config = dict(
    num_hidden_layers=8,
    hidden_size=640,
    num_key_value_heads=1,
    intermediate_size=1728,
    vocab_size=50257,
    positions='rope',
    parallel_block=False,
    init='uniform',
    init_std_qkv=0.0145,
    init_std_up=0.0145,
    decay_shape='linear',
    dataset='wikipedia_en',
)
MLP neurons of a small language model. Each row is named by its layer, matrix (gate and up: input weights) and neuron, and shows model dimensions 208-303. Each number is 500 + 50 x the weight over its row's rms, rounded and kept within 0 to 999. Numbers have three digits each. A neuron's up and down rows have the sign that makes its largest values positive.
Before each neuron's rows, "fires on" lists the tokens most often at its 100 highest values on Wikipedia text that the model never trained on.

fires on: " a", " in", " In", " A", " M"
L5.gate712:534463543432563515507599531512488538415399500559504440457535616478487522491511427539529531498524457394529390481525497445527445385467489440378542546478482457479523498562519463553454493488549479411522465551485569492475477500471429516407483483511447509438503512513481616553446546514409483484
L5.up712:459545603575537611487551510475537554547547540475477498510495584480443463445556425509466412494452497439515507524566531494563505441508468510457448552554454526508505496484475508415539472485478417431487572499527593459506550417462477508535493468553486546519576494443523448474499459399462481443

fires on: " and", " or", ",", " from", " its"
L5.gate112:563513543478469505537458494524525454522410509403545540584598607470466434523541560540452515484545460490554443431502526498471538454478475447515525494459514511517482518532495463483455477456515461640481464506461395508523508412485517492508466533456549455460513496407527573490471449470526477463
L5.up112:466469471472528454526511496567381406496407498547519551503534492457522349560494472372483566477513529433573469506464493597479496522520473427481521521502501516446522463480493467598594572493505512502523492546472514490418462451493492426599529529477458525445502443456550540572535449502500439573

fires on: ",", " ("
L5.gate46:542409494535568416571471488485429565549611513539448578431432524486547500533563522428526467552523555572509480571451538460566456505523478493645479418456401425555549578502518527466508541465569486479516506542482559478527510459502545441547488453516448397463487516526579545503544595488376479536
L5.up46:584447466476521444481498496440527491412435488478507484504536536499552523470483544474413446490564527497491540515528579477433572441513469520558485447543498569480451516526400571492569498506488537568573495495494423482632523459473572486531531478519547510489560494490522479480514478568503518517

fires on: ",", " and"
L5.gate668:543490439548511600424526527488567494417449475469497430452519499509539498520602500520570396571487429521521459449474502529436466484435518495530547479526451447498526509502545477489537587576435476475564510524425502457540500513516581392539487463475415408475531511489457576430536538509539496454
L5.up668:564477453499506497456511409441478492548485454510521505498475510496552498550498555443519441498494472511503472556384436503529473510547527553485547493535449330455553433557499576471522522514523454460596539551450583428466421480505545516497408554503488525453369492484418530473476517483425487470

fires on: " \"", " was", " $", " £", " is"
L5.gate1708:508492555441488462517413489459549599477540484425499525471528494530551576461554455525519563592444437475517519410511536533523520574444501446602600449529460539483510469509421529418537440555585540515451441454522510580537479535441448502495485418454449488492563589494450480391378468469546453475
L5.up1708:533442464479503497504455475490497523468532516587545514477432517446533509401483433508514389485501554488479481517458559427479528533502475477491555416537494429480582494499504441435414481503572551509523588504569473563457454413511417574555488420567565487478547553476492555498537532519498540565

fires on: " and", " to", " or", ",", " ", " |"
L5.gate978:462563522537585434601543541500526472520427548522495489615653464468546566425469564524538471564621524531372486437543554509497469473585438445584538510485458526466588562402408518469503412499525479512494461499488477622572524578468519443604444456449474446489459488500570528478456484562434507413
L5.up978:515482539445531449582519508480484515505517445492499477507436486493418428575446494473477551517547511531521513524426488562423577567505424455474458448533496428430407590447452411488505498528559470462521479447523550513473543545446543433573561542380479552511477467521470433507509515488485545487

fires on: "0", "1", "3", "2", "4", "8"
L5.gate1667:518406574383470432525469485535537494460515456513503458533520513561488493528454451516594429500460450478586472503469523542483444546426543457503481551534460519381510494537516473568474565582495530511503494535464436546537479471464478500539546531438445436539489464545470502504444519561500536507
L5.up1667:493424526493555550511522445479464530414507523504495493533476447467491485474556581506541529541368514523422496487525472539460443470462493601480483494442457410583527511545517478522479573515583519469489506541494480471558559469422527495492557498424454509505491514502643507496533464508524534571

fires on: " of", " in", " and", "w", ","
L5.gate500:514390482530499481476422516473460407545459618461469493503473502536642531447592499564459394508505456498481495510610489418484494494461568508482456496496434463469521470513522472481443589487489492415541488463515413554489420512524572465493549531497449518559625542511571520549438421436563515482
L5.up500:491531516507583547596508495436450500471543491517493514511442438522468504523522531463465435504542456480452495540480496541497468492506489533562528491487428572509508487498559530458488485536533578532490505463541529547525472583495466472571446592469471482554494453434602395515447440509463539491

fires on: " a", " p", " an", " the", " ("
L5.gate1606:578517530555611487563515505501458466478588553555466487487503534553467491534481491435461544487520515397466473536500424502486487512503538455534544512469525478468575580583537448460562533541540462425435461421442533513558557468473540489567535480457460447447574598494497468497541445494460428501
L5.up1606:452513651462625617427453401497557489399578496534606484549556460533494487512486486517330469504435496472459501484557518492510477528485519457496492563462550461551466516465553407586520625620455488521423505606469522459551583510555439497443521479595473521401461480540451449542564401453529493478

fires on: " the", " of", " and", " in", " &"
L5.gate1506:470521499483390502509545487433540487565467506459511439571523485467343507487597509592526428469586393605451554520566575472520557449451500539555527475502582477432534491535550514495419483502494455591469526385518487542561576532508437438491400464499407482443585595529499572533401427456516415481
L5.up1506:551629505449511520462487461514495474517527462490487442564488533640525448484547552559522463553495484585550518515553451478526476438450537472498512538551506577475613559535531548465478473538436470436543588509436505464478554454395523362474517530470421532569411422459477597418499436559482473501

fires on: ",", " (", " ", "9", "2", "6"
L5.gate98:477399506477545536475494576524471521401455446561531467612542524480472500508481467430547449453430493560481459461510496494448438528392516562526595556567504448477602509445577399507517525576428495403499459597502580572500549380518549479509459422448471437473491453518501565536471473469454428489
L5.up98:482364473424589482500505519434486463480577512477572560469427472448538566499505447466489487512560510487449494491537556551444452427490560494528542460494531400398492470399498507520521451528533456439552526566435425467490575439475456559454372554617411493453470611511481551515502550504507534437

fires on: " the"
L5.gate1035:444547508407435494557532517536478491510434448447584480576600493550478408545560489541586453398506548558506554402468516478592503343514514499471577551434504479476578525526504515439494452540472510439589531483494435390509519534472511470482415503526444503461502520493546528515533473442589547573
L5.up1035:454495553557424474515519544487469583517409537455624560551580398563553489459500483510408489474444513497541491561529489407489514541503506569477426538457501537477448420444553517493516519527538541457487422508532492492536562560534493495477485454507522543447422488385512484442541477545579507495

fires on: " was", " is", " also", " as", " would"
L5.gate899:425461569484463515362412417483554496452490472565545509445527462470486560537488535647518473412551465430527587485463428494455481530534480514648536521564517570480424525475476492500429609554384488562461471515594492532496545579446607457502447460501473483482559541513517466473583466551468466535
L5.up899:527527441524465553547454502521552478525461549496558495607600394470532519416456543539507472364536469477478540379526598565480448509435386523500490579601506507519520406473486521536533516542591564485521472572525385457369549425463467578493562474478477473427452509448521512466548559502494602495

fires on: "\"", " You"
L5.gate681:630489486437422536578474585579578440455401572463524496457514520532535564502479506523445485489458541519657485450518537551485441471404512490488499445477527447474440524569496465490471482615481497457512473477475527528466556454463477452561434439511459511501655532524517553416502402479524466440
L5.up681:535541500469451486487607464439410550465455481447485497612460476538511478510431576514585478533589505450437567550516509553506550479511515479584474421512427516487488546531533477442428408424486452533595515405478499528443484452459509516472395493493484520630594537576440474460441501553542545462

fires on: " an", " (", " used", "r", "sh", " the"
L5.gate1631:519532583514509558454482464511529472456538446452554541481460549497538489421552528471544504568423486391469576524526421544461411423455507526604552473413385508459568533500437432465504468584585509464506527530518496519464471464549562491507552459469539435420544501496493439526493515492554523392
L5.up1631:440419578509483428501474476519470403616480607524572499488471465448462590463530437558497478555457500397468494418439535483482593499471541477649498564554468401483572471531501428529572551556419444537450590585448429568513471501581522494585627498449493486574527477532457575449500535443513511457

fires on: " ", " (", " career", " –", "2"
L5.gate1462:466452533376603472483538459440472494600431488364457492555522586464534526605527567553491585577539467538428456456507464527441524577413570501534492544455457489515466443451404451477490532519505530515470515555505430538580510532528613532503432422448527468517525506539560471503532448455482538419
L5.up1462:558518510482474506548492431462502510570490439523589468495496487521440581528534538522520528534517576470508507435448522566488536500485426461526458539441477458462425556471410503510500539450492465580496596499515429543504508524536395486509445487455418482470538469497476478521523487493425584578

fires on: " ", ".", "th", "19"
L5.gate25:572511507502528505535525563491612460427463565463484455586550494443444517471509491465538522556538515435456460541598558445462496484441481468489494541517452507498438565462529498549471569529532525445476465561473441613573536502384480406550607492524425426351496455536542425446499505466477463433
L5.up25:614536539496556452530509527543522527549535566494521463457513533401503603496523543361532534404526459580450481419497513536571441431520473473531442569484542535510512564552599452527391441551599572555550596460490512566570412574421444458575441564396461519495507458530637526440528511500443475458

fires on: " a", ".", " as", " an", " part"
L5.gate1625:506561473471482548484536442524508540525507558539429542545465587476533511444549519434426471536480471531496471483506453499504496582452602549586434538580594452457522529578418430468523523564521572543487578539513528505563543510582539535621500431570477484488480405386446440561445437445470435481
L5.up1625:445437472456502557484445595522472479395442416528534434576583516414501528535483455491503511485477520506512589464489502454502534486537572415544537449579559516563494461521430463472566527512576541539458500517511457579395538497560503482480546535481450554445529501491506443425593491496535492443

fires on: " of", ",", " ", " were"
L5.gate780:420564519525451533446493517518502540555487504518534467473549494471461526423551576506510417559575477474548519435546448585427538390544507524518549526506454498540484476525544491468499452554473468443410465504461396487412515565506442502430581484445442446500520571569499379647476438565575517438
L5.up780:563565447489530469517536530550445552574526553481492483450453437558446560473531531501467418493461440522439428532589463479434489537618556471490664477515546430497436526497502471484525581563490557460494481415499462507530494505558441498539521492355454504523447467543619497553513511354538478459

fires on: "–", "-", ",", " |", " of"
L5.gate1634:543485516519543538453557447458575493497508525609457498551500635530564539509585494489509470541549455533585477563437498516438581510443485615429444446472459492428464526574484441510450543497486510490441566551460571363447500500498597522506595525522462446557565478442488542556516406475543505535
L5.up1634:386527482526502470525477503468508544457553504506459488384464420495415544521505611486490473489545538527557433465546531509460519594463454577471448571581476517550608618504664393413492403503481492383531489497506536501426464498524409458451620591482459499577519498455504450408593557534576553581

fires on: ",", " by", " at", " |"
L5.gate1521:579448488475431548514514481421486529438401586414508472497566559525519481517520433412514473432524413486583407424441534547490521479459439542528558525601480481477509521502429447495522603579486492444545525446517522506535511474530581426472407488413465415436540482433590544486390536549556541514
L5.up1521:525447500514516547453543449457460503543454600444529532449484558515504398556517483412410520528574491594528400429442405469458486401586498608452479516525437465531523491506382529480486561504436527507525495531547572525520545411466501425477448499495507445537453494456565563464446545540471529465

fires on: " have", " had", " most", " more", " for"
L5.gate174:615492472498554486510521497525522461475521476526486470513461498553553511551561576567417518578555473586538448571506525549468510504480428516548448393387454438522510492585479501531488512487470502514474538410456423580519492465475508440507487455517474493543484563547510522522446494513405403467
L5.up174:453610591560467497423541429491490473506495491481481475554604545583438498470499506631420517580486491565545523534526382474430468443493457515566427379382503444521524446498509499541478570469491407520505405514525564625471561562553418465535466502491481533505516547571541505483471474457473454478

fires on: " was", " is", " been", " be", " were"
L5.gate980:491446580553567535591513567452458490431541525546535485577438463527510530428571459494502497513422498551552416455459455595582488523407485543546547514635524546469509481512382444523577574531543584552450492486441441412562450489497463423493541498481521453363504496490398525360535455525430492521
L5.up980:540519505546477473468491484484538555591553585594502464508439500577423440551491573497454459421558518465469519429538567555537469540513470384509478433560454433502563591510478575449514462486477562484480458499540442510504459399530500478546403454530484410509498642662502624489467534530498451537

fires on: " one", " the", " part", " each", " member"
L5.gate854:438517426498490572507560363452521411487527490383499435570511502471477504440559419501616464480511421546544493433446549484517478491538446587490519447446394533480568492427468561490434500545560493488484518549495478501561542475516571496488460451482437532634585567457500434412505450430500535390
L5.up854:464409535541510531423484441494481588512540542484505557508482410473582517471494459548480492478518472480493497532534507445516543633527528563447501513513470423444511455448547445518563482492516590638433453583461557491569483494547572592533490567416512422533557498435545538588496534437541546507

fires on: "1", "6", "7", "4", "8", "3"
L5.gate258:485429542491572585481584529532461549430505544427542477503585520497591466506506516533470500568406464497439448444509474508342562383523445539526508476462431461504518434434496666513532468486482441490558412462435453437602499507550514497507510546483488472427492579632400515459509494540488437531
L5.up258:461562479501472565484479443504487523566471567467493521565553436491432522516410507530506578526502475474500529482570455504498558462441552480491439481459491536491454468395503602443544466484567486433481455530438584509599514543625557539461451489402497491528469497582535437514540483499493558546

fires on: " in", "in", " be"
L5.gate976:523459542526467539457459486459646475398430512543577526477492514522463561569584455530441473501460479395541584514474460547520538501407509569558455500456460513404443463514433509499531533529528595418482596547449557561458628433422551523542484524484448487473528415525471598538469463443547461495
L5.up976:469492453497448501443601400399527535455562523441592505484449470499518460468566520485549517466484502436489483487477498487605548362479425514440489508577546498469497369477508489541489492589557610476475445518518467524479496532508576469541529597477453500494560564525553484564440605464535487533

fires on: ",", " and"
L5.gate1137:571539471518487448492489496575495512422408469440450468532453413518479537596633474459487445483525469483565501469584555575479511553451466495477507445545458462553522485587450448563449578526433556455483579521498393486553454539401587408580481540501434419494483580502505483512532443486437540454
L5.up1137:501394543502573470501490466521443449575477430457508573611574566474564544550507434517479457496482476534549432516515439444528482502486499475498480452485488444452523520476553460403502547519470497431543552523446488519488476475390571511533574484574464509492492459496414504543518467514429509576

fires on: " \"", " a", " ("
L5.gate1647:559494476539480469478414512580514604565584503515557560411558477442476525451531521541543508571534438521549455482521380612450465445559537517513548456508541568501533529519533483384440377468504515541620468486546532506467530444326542539513455426510447452462495495512410435554447450400469494465
L5.up1647:513481452543470518479544439505445477445496438483470487490538567485548470541462502481454616446608526467463557602478442478503557505506501538577460454516538498451474473500504432565529448521535467433562594425424503527534467505525458463461516513408541500452508475475551515534555465530611620476

fires on: " ", "201", "8", "2", "c", "+"
L5.gate974:598433559525499440453473513581579539458487510448505512511538503511567517443472449546544494517469508491562492432529508555450518571454475477523515442519456583403481524524483391577496460500537434623442533590478510513516524518492542522448433463457508516554557469522569553505548493527399475416
L5.up974:484482530447533479392435337575525496533532497540616562486435541504432549425508473515544470572443469445495494482476482505531579514499549529514506467378575479496496472511463472520423420522614499522538567595452465416435530557589589539491484376495475452460568552495513390537435521393475525490

fires on: "1", "2", "0", " ", " ("
L5.gate1666:486531505548384462508548456425526443514534519489454467509484484526446567492527508457485526494507583444395513405541462563470540491481590485606580469514529448521509482505516476410489534519475471541473531482499402478513553434577463521570549423496558415472562462442509502477470482511478540411
L5.up1666:610504454395564488444521492501458434545399489485510457525534441518466504501420482497496528456581469522503577495519536486523524553564471456543452496572470451604477554456475444571569521455455552447482588510518486583460397540501445480548370572471490526505558510511531469573541467524477538448

fires on: ",", "7", "6", "5", "8", " the"
L5.gate511:546477491501543458439538516521497493471449587438507504521484527508541452510484536458470464585613504454537526453438447469416468469514560479517514479561469404413506537420498519466498542579499525404521524611459472541611470427401517387510383466419498515439473434566503542418570518495517479429
L5.up511:521440531405522544524563560501424538506438461494502574524479507456543515499527560553582554572571455471459517497467521488479479525508461500504428436569444454565543511385477533506536487540497439475551420551436568524486492514488454513479428604420471435515508511462535583373556520433589526479

fires on: " the", " part", " as", " is", " one", " to"
L5.gate491:551540439493398549424526544418529487545470621537519534505559487535460459552469501535591504478487529517482467497394489519540523462472473448507430436595482514406565422492608559492506603561470469488442447458518527511596588530452625472399371452510458432508550547447491571538512499497413528522
L5.up491:446446518545555481557461487492488436447474514458510439546503530374506472446480545518503501580498450494478585396519548495490504443498483444465592563500566513458589493508476551485477495483512489439456444526433439531493460471434427492613488458509518480419404529475557450435481460477464481549

fires on: " such", " so", " rather", " is"
L5.gate1335:482534416587557498528451561452423529522546514419456494549506399535488528536492579548485561453527432542403533487598443432566439487466505470595463480515480562504589572484504580500513525602501614567455515532543418442546458560506576494556569540430493491494583599528558470528526513491569533469
L5.up1335:437456415553445450420456468386526387535527551496502524526464522502550518452501490546548515488396470446520565532511534535430560603495512509475479482509583657565408439545421587566491435515492473640510507474509407443533587502545450556490523424385501528492510476539359507591470461553479375456

fires on: "202", " |", "7", "6", "195"
L5.gate490:578488377555414549594435610594513539552505532457482519549532567454560475470565510535593474547529506512447473557488446490492395511524513467548550549648479384510503504532426549463503480451471458505522610541498557506497469484493585497445497458414471457451597642507557491385524526535454459535
L5.up490:520503453432587455545586432535446428441531514541532470478404415482454499470462582512505499496492526491505534509530496517514487530528482507421419537455513536516359482508569499483527515510540593483518568536525478513411559464507539487380488521452439511573451518474475443515461427457443522562

fires on: " and", " —", " the", "–"
L5.gate517:520552490444541500444557499465523552473546475500519561524576599426619517516515556564564538520509477585586452512387555439492465466431447516530482435328486476453519590525444527484467500480510535518523493430493515503521499499570554455451422523497519525446535447470467501576418493445469520464
L5.up517:496496464575510484476449348574513617482473496533538558500541444549599452420460481520482487481501510413466469444585489501540576455448473560581531479507458563526477489467483474517547485515615641581466492451505461447484461435484559523503532508373491512506515460445598524452540460534494463444

fires on: " of", " for", " and", " on"
L5.gate14:560511481547531537518506465493601505473529480425496444547540480460477500472586573535526464583556449576549493478536529495448471463497506468541418397543424574451542550533402552497458475540456444593497475445473424637576532479496439478513506439543492428551556514449516507459582350514471531486
L5.up14:423563508479448509483514457485537532569606530453523552533532501526416460520452437521484511519437539488499498400513503501486413590499595485469580492590537570462535445553459450439546532535512498513414503496496509594571574499555486580509509481528443476515442501458470508512372507525486516519

fires on: " \"", " (", "(", " “", ":", ","
L5.gate1216:523551556456541508560389524546556518513566481517460482502594565484518443480497545445400540593563443570561460404523455628429469541468571463543440419521466457495550480567449518439508516519461433508534496525481465457479488500486526464518479549468434426510497499468447535456494422506408465514
L5.up1216:568436497508532459417473501461444520594540473535508540555469526533532525505507509487544482541496574502460633419459513566413504517496481572528499469474572426444502375395576557483407404580502466499498518466493534495512487521506407414478450571434496481354565435527460578555493506504537543493

fires on: " from", " released", " in", " a", " Holdings", " to"
L5.gate778:461513520580528487414549492554565529541447486500547455486566481409537450489479446431486486463479536518533438480540472575451493453571436519469458511496391565465504480455476548432430455466586488503532502569470506545597517495486471475379495406531466442449541494585478492486598513503554582525
L5.up778:466623532568454537497512455421518531485443528441472511479453539555403464467511556471540559513467524578494487478568516520543498453548445485469540519487536512508434447506599466457541425423440551524498525506496478442570557555410502517538510430537512548462480562459408418470545584504553421496

fires on: " on", ":", " by", ";", ",", " ("
L5.gate59:539464538459557553434537499509567548494486455539490549500472524409484476551569459498533571469531483545583525490445522494478507462517587450500607501503484480487529541443427537435521600478541442453453489497479508487588578425453503448530530503512413474498469500536437476526513562441408440503
L5.up59:510565468458479412480516519521522572574513465486451527365519509425500528464526493457506525513541520562602465461421490456427488508504533509510543582492427426522380393633383494384440513448506533451528522465484521568535516482506538471541485475470393504610432469473546466397469470580476515506

fires on: " and", ",", " or", ":"
L5.gate1151:516524494469367494462444524472526498460406488528389515496598464504532570514549505433397546531499464437560546545520514604550457505513579588577466462459528367525520572526517537511520460514600427520451433462438461621547501535418551484442552582488477375533532488472573502609546410534476462457
L5.up1151:545526482530437494504513501523607554515504571529535552455559446507490509509461603527541509435479477542501484501530574482431401500491424535527504442570538439481647430500520480512439492478456526533535529527517495555487394480449552475632561487424527494459524494477512488546445552468549556483

fires on: " ", " |"
L5.gate1433:501525470566524474577514508506470518425447520534558501451508503532467522506502503541516502563532420554438404493601492481567486498446571442562510490533457449477623532532410496455489517518457503554496503590555455517522509470498537472589532491422484399451511507479556571465463470448472455590
L5.up1433:567522457500656488559564546393522397477496452510516504482434543442464422470450503437493415513495539515581535513542493544439522498423442460468463519517448483502447530515531436455461506476503464501464503450481528479511512514437523563442524577421441546479508411462504490419507513460475475534

fires on: " have", " had", " has", "-l", " in", " Is"
L5.gate768:504525524501484458474460533467440442429524395485555530535492543514471539601460474476482482565450507588568502432487515508542520490503585453496384511542546451486363494592488467481494536546553544487450449473472449566500550413559528540414523475503429514414465474478512420462546513548463522531
L5.up768:470576529453456432494521564474492516459480362413511474568461451483468589479536515466428435479561468540498532499532494486423383423497450567491545478506554585564539450581544542466459458400476460554467491508499503481510490519468463454486551633510507520569527503499537483484501479528370501469

fires on: " was", " were", " had", " is", " in"
L5.gate1662:552421415496478515492486526525460472529485501524520519547504520462561537579463582543634577511483479424518519457433413433579538539523463448525471512558475539496485507517530420574512538584543471463456504526477463566580446491467554434474402461355402437504636486532493511503446539568430507431
L5.up1662:520418511511442580513574521512525494474382450467477508474489465380476461443480495571606467423536530518468482566475586439550491540547491457517566492542536519581449428561479568436419442442532423509397454523475480566487547477484554409470496473470435456401563501472418490531460501492418414488

fires on: " at", " in", " to", " of", " by"
L5.gate652:521437508526464529454514443506545578454446461531504459470486462535442407491498549543539468458463416433507543446440555410371434552476512416575534485565488443500579440470487430544468466518540554490555462565496512549554531529485578514590386443465473535515575462410428476525474501438520491554
L5.up652:508541516519506583519585433492456376463360462545543476488462545458569447449465491423482500425583481496493439477446521539474395458539467512489552570547481575518493448451550449573439596447426539464462484464434613418454521513463456528515469480523506526518467439457471476510420580523491463446

fires on: " and", " or", ","
L5.gate1302:525540544437433514506517435472468468546488412493503511512608411444513479520588477524449483474609471571501471500542521479402458503434506523517561465462532532498560499512535479486516518604488475592542431445502381536588517497481523380471478564479463525499503405409548475523499370508455472381
L5.up1302:514516502490467548591558489573526514527447541372495542509555482422407520523577467501474456496486473491570493460506458444406462493526481477513554413448543627533496524498478566577499566484510517573525514432509427519457511506501597420506499512438414491462439422495526540503526396487437506406

fires on: " from", " as", " From", " in", "From"
L5.gate408:511451587550460544475445516527498484496494547513570550513497507492467369491596483401496441555420427481572475517461499483409491495454547517475554579495460503444461559519465518535442499525486450510453452559433595599577619475510554455468514501536433502397532429440395584541466487477473518552
L5.up408:547414461568543526448593452570536571469528540574442407498526511574369495478612446506457606459495500471525459502485466468525419489477516439566457514527481526478422481489468463537607543506478483448445491463534562445520507541509515537463565519467531528452307404460511521622455392549550502501

fires on: " of", " |", " (", " -", " –"
L5.gate1722:525550526457500516578541426405505503470534567441552540517459495523454492479518547498532535531472413552486460458491518531393510395462466509522462483463528464479477491549430505494498587611549465500458517450466453467495439470447560508589372538452505468550575531531607485518528459514506455532
L5.up1722:519463470520534421553448420526380510408426492559569518465471534419453524506488489473528537482431467463509453451478554580488510458486420545493556542503441502350465436538431454474513520535566492512530436510523477433517448519546537493505416514385499496529579481555495524427432506499616396476

fires on: " by", " on", "\"", " in", " up", " to"
L5.gate1508:606541564448458564503495567537515446495476565532540513507511572478585554565446472525427501527535376553553474526474546533552558499463557515502569482480512565434466402557462481556499526521516479524447515461495453577483502519519567470573490425450450429552493449448623508480564426424489468456
L5.up1508:487506512503455504469518527578449469517460430585512468497585595537433524347423492542501468438437414526470565516502486446598505404475510512506509612557486478500551620511518504413539487577540473539486538545469592426488512469580510491533550471434471516525539598506451496557421440456543462525

fires on: " was", " film", " ", " began", " were", "-"
L5.gate1612:656392441487418528475407547555447538556485542499493486417517452532489544443528479502411514541557436438439411579515459567511513433475454538526496544548629543510530590510499507498515534552468510483481433436521420419496494527459485529433553495424492519555569573466415535504397511580505502489
L5.up1612:496555443420555421581449474527473528542459553441422510497577513474580533485517506536468484429498482447429454381468562478461480550476508452552596459500559566543429462525475531540600590522556548541517540543542461408515489579472539408401479465504443489444513459528577484348520586544534455462

fires on: ",", "\"", " |\n", "\",", "0", " |"
L5.gate436:635494372495451513486533460521541571461502512546404471426482540537551563557505548483426475501448487482611396531476451511384563593456449429519455406463502440530467496567539502534564533513464549544529542351511499518454557505486493397459550488483462445499548517532529481451599402502551537511
L5.up436:487622483487492485619454559512478539521434411501465516540515505481386439521548537444507502482545545493543500484525533548548482548507451466531516472481502486465555501623511551541471470508542538500474487552487409555547440535495537512526517463496508513500482462557478528479549503489457448570

fires on: "200", "4", "1", "0", "3", "199"
L5.gate690:559482387454538504478520536590487555561527572513490491470436513432525553555494532529497515530468484537435533534490435547445469444376610521665454432578478534456451543536429561495554424556528505528484474494471525467546500548561605483577617459491507473471462478484539475500406394483507485534
L5.up690:463462527542543416469334454557495548612484381434549554537575537548621509516555450461515504510498469463559477456448420530514490462569499579466451430416532497488453527441529476454518469571548443477527510491448572493494530461464439547579456553320441457437413504570491428502490548530550495562

fires on: " and", " or", " of"
L5.gate1015:503516537554527465485475513481531479596522549519573554430620500460542520512499537521464481588485468536431470546500521481451529606526524548481517424468459391475562497489487514376511581613493524546496440434479464460523529457525576447543527531455497491540478556544555580505472460514553551421
L5.up1015:517436557560543543459526481505587466426479579545440469494499554487545491557511541523447511419445407571512551538514551511506459475561463528536447485508536461481410460555463528561527527537475529513452525481516546540467538468552527473511492483461469552487565473450559535599586464474357491479

fires on: " |", " -", " —", " –", " of"
L5.gate1494:463417467514540530527440425519479437491432573539498533439512595510503470466487556401546633472559455506490444461452479611437588461443507495492426459492521446507536439524537479483479533554485500557423557465569446507507522523554605461544437458475429452494563555423499442489409545427461449450
L5.up1494:537505417492601432492564425495453416458432510554522510474444479440391421465500480418590602494524547520474477465471525404455468453504471574477440569532490493428617512526515489506380518465493516447454512493425423438541451554448501532521521557473438448534505532607492474474553500440498491545

fires on: " and", " been", " were", " was", " be"
L5.gate949:582578472556497360548455561586537510425537484558541517403538516526463479543533621554445504504525452473576495473444502619611520496495477476537557476502441508501450561522489457472556577569481551525496443497482429565438525473434467515506464508433403448422584458541509493472589460405479500526
L5.up949:570526490597393526519537458497488583543424512454450551454501490454477455480549608505518444470505490504492474579398554559511562546576448407555525464435451484517534463530547432443516503486469468469538478512484523544602518413475508541456478388502534499500511487509440557497558511453530480484

fires on: " (", " \"", "1", " |", "."
L5.gate433:458522513439561517526512465440459486549465531456424493585495576496507505469646406520532460565532487574480459374530387548441520567467466456588501455409502464460557473487431452467521466529634446501600432479420467505519457430436506446438516560485403443463462446443512418491412463587502541413
L5.up433:526494539461647406449441401538410577470538506567492507553498454552528556499512589478503585482528450542478550399563557542471554484535353537462518434502538425552486501485482505445432418550530499498532461530416562408555473467556535473545479500493391465501437475528492445423434573571503481482

fires on: ",", " for", " over", " by", " in", " \""
L5.gate855:478382483579538539406521405482484587510445577431488501425661485484561463525506477439412461494522500592533404441428529461450438503514458548498511519523522514434483487580465428442538571468505580518601510532504515422564507510548500362428383495488496479503466455452554551475448480545512587589
L5.up855:618508491577527548502555504470522489512474502472513483461452472567524473483525497518441499436565531537544419438452443392486429588518424534459520579581493497486567460532553453430518558423532492507491553428539487486473464543531474453422445558475528508484431447403557457506485552585490514529

fires on: ",", " and", " (", "'s", " &"
L5.gate1041:572462550386479541485424441501499545490398585498510489601477515531477532521567486461456458534513404573538508565542601509540564516409612496424482512483531431356507404513513341480467500531438612522483550451442457516584493559520539500510530537516534453449529498478511538507475495400582447480
L5.up1041:525460604397431560489453374452484537570501450506471470627469502475482497513523444487496492487560478527434506479474414475528493527427534444487478489533513436480550448490526459465603444525563554485468460484504494565531427445445449501492486544475450467446395490530514469552482555509513481463